From a checkpoint of a small transformer trained on Wikipedia.
Size: 8 layers, 4 heads of 64.
Architecture: rotary positions, no biases in attention or MLP, tied embeddings.
Training: 324M tokens, 4938 steps.
MLP neurons of a small language model. Each row is named by its layer, matrix (up: input weights) and neuron, and shows model dimensions 224-351. Each number is 128 + 24 x the weight over its row's rms, rounded and kept within 0 to 255. Numbers have three digits each.
Before each neuron's rows, "fires on" lists the tokens most often at its 100 highest values on Wikipedia text that the model never trained on.

fires on: " car", "===", "==", "s==", "==R", "s==="
L2.up1875:101110149101129110125146156115101135160104167152159133174145142148120108137163159111154188152149156162116100168107128144129133170072094126159092149089141130186126163095073136161086168114119144117095185107129141174147096109147097132088152118121107141125149128155139110121112117133139119122140107116148124130121128140154089138090118113104137142124126137178129125137100159129098161118126

fires on: "is", "m", "b", "A", "am", " Ar"
L2.up511:173128132159163156129088129135156079125136109142171159124104105125134109130121150159081155166137126126135178121139116104123126124143116161095151123157164163171138124143131129097136150124146113101111160158107125175113113114166157130092101172178144141131136121156145131118101114113097122135129140135082152131144125111108192145104119112126108124084107114132122115108141147108131099159118

fires on: " and", " States", "es", ","
L2.up776:133133116127125128129102147162161120171099088087113099184129129133113136134098162121112125143128086151101134087091110125134171131104128150146113159136105151130134135150132103153115115149116130146112140115108117129139112164127107115137125127126124141140143133131152120135100172099114109127139114156154159126128092123162105143111102133110102124120171106096111179145092119141102074115130

fires on: "\n", "u", " of", "ar"
L2.up1649:138130134096188136156109145131141108119136107148171144159140090122134135139184145141170147171134095155153155117102141128126180131096086142108127095146136166119101144055141107130089110145110113126108172081099145106116096109113157117117133124163145114117136121118122109101124107114102107129152173180115127133131152112113151160118168123132141125121144097133098100122160125147101118169082

fires on: "n", "om", "am", "ol", "in", "orn"
L2.up227:131125147169145154121122131125141132119115080122112136115139148118135092192118118134125130110122166118129118137130134101105097121145112151099103093116128082128116128114127159116109163130118115076124122142125129148138095119120126120079110128083100119113051127188169131157111136114117140138091108185155108111152129126095146143080084152120119146135104134136126112185145106155134115138143

fires on: " m", " Mar", "m", "ox", "am"
L2.up1677:148188107150164143116089123125134130126151128161150151138153151132169144152091146120087177109164133131135145112079160121129134108116103129145157125162128138141113135109086171159120118123134119102146153160126125120121109149128151122165116114120100117113170101125125140120125116169114125162108133122116125149154178137145144154137149122119114145123114103150083099122165155114146122122141

fires on: " and", " had", ";", ",", " (as", " that"
L2.up665:156138125145113137136160200136118119112144123120122105129131119110079126127134117097094126104163124098151147105102114141150140127099162104129157169164150132104154152136126120138119136141071123139164110146072122145137177133120124127118112126138115124101115126084153116126118162129114116102115138069129152146101103116119102146128107191135168126159087144107126134202137103141128103090136

fires on: "-", "\n"
L2.up1173:159142066129121142115123134123100098108143112158127148157115138151121113128157102137176140108133139137148088078100109160123178146137133138142122125150153178163130157108138127150133112101127159140097132124104175138179104122129086139142121118138161126166119129114118151131111122114139107157134174117092162143105149101135123148110162121122102155120168144144120155139158140090120113145105

fires on: "'", "ak", "hen", " to", " of", "\n"
L2.up1060:155164129113074209123116125168116088122111111089146135115171141155111133094143109106116119165144140102096142071150111123118159115110096114126136097099127103155083119118098104162125126126149130153140104117079176142142189123106082094148138151104145118123129105164145165106098090118137130132130176088139142115090094143106131112109095155139084144130111112141166111136168135093082129148114

fires on: "ing", "ater", " first"
L2.up292:187137147128120132148114127167097107142144144169125085114177151119108152133132079093125127104107129149124093138138168140105112104124124194086095159118149134119107122108149137135176140145167179101150126111128119171111118128120097091104093132153187131128102144084126112111108113116080104130128135125131105127147124144118163141141127106148132140160156143078142096165129127147118117116120

fires on: "op", "s", "est", "f"
L2.up424:114056130111087131164139141142140135103111148139125151121135150120108116118113087181130150072135146084124123143149149128170124151164106119151143080144053115126143148096142122129157126122164134138116114056143151150152116117095124145125125126151115115115162113131117115128117153130101114081114103137140116123156132124104144109123124121139134108152106160096152124114120135102086154110119

fires on: "-", "/", " “", "–", "-C", " (0"
L2.up1889:192183127161143118160148137108155158097135086150131112119112167106138110137132120164111116144125137123207135091116137126128113152146150131126146116145164138150147115107092144154134128148101123111123179117090109098160107120149093109121141153161120106129156129103144130148113136129152119123162175103132176129155140129143123170128083114155122112174144098138096118114154117145149125154107

fires on: " and", " for", " of", "ce", "å", ","
L2.up980:152126120110143157140151122126135097132092125117133136142116102105129118157153150152116138170120113089150119121067137130143159133104136146081104114123115086127074108117095145167104105150105131149103151098120106129114105157171130126119111175101135118173133168133140139131085093053135124114140117138107140061118123153131097137161155133103116119140123094137124140121069134109136100141111

fires on: "l", "all", "y", " All", "el", "t"
L2.up2039:085147145141123151112069123122167126120104187130128113148162139145144128187175106128189126129116128160095136130131128089083111121111164159118124138175135093107099138109136120138162149129124127143122134129119102157126102094141128147134109143125090153133124080091125118084117135164139131158097106099120117128134167128167103132176123154142163155099141104113143107148142176131137115124151

fires on: " ==", "==", "===", " few", " result", "\n"
L2.up259:146096183122141090108160138109113132095135134118075110094133116140122100096109137140170145144106144097114139154070142128124108173133101160129135079131100106148133160119124121124106176113086121101088155124109116145136128132135158121142098129137090130128160095105144116122120069161106132086136127121160084091173107084161136157113177146139101124158170131142107143176114139103124130152140

fires on: "y", "u", "w", "he", "ul"
L2.up1533:139146119111152108129103180111121123135131100125140155135126109104151116106149105155161145142118095170073153123084113123159169147120110142126151146130121147143151121131127178115154147146143117156117111135100132106124120129122168146137103123107116112108147113141105116119096135072179105156095130157128138099120139128123144087106143139134133135082123129147119143073138138109090085167121

fires on: "l", "m", "j", ".0", ".2", "b"
L2.up1279:150100143123122144118083102159111084084109101155162120150134118182137141144114111150108147140142146109149108122087130141159157155129115138160096162113130092107184087131138159132133106151135151120127136145156129097106099083196123112143132153139149135156127132152167144151168121077110126129153134146110058100144161116106148130155134111124150113131151155127127122149145155114126140157109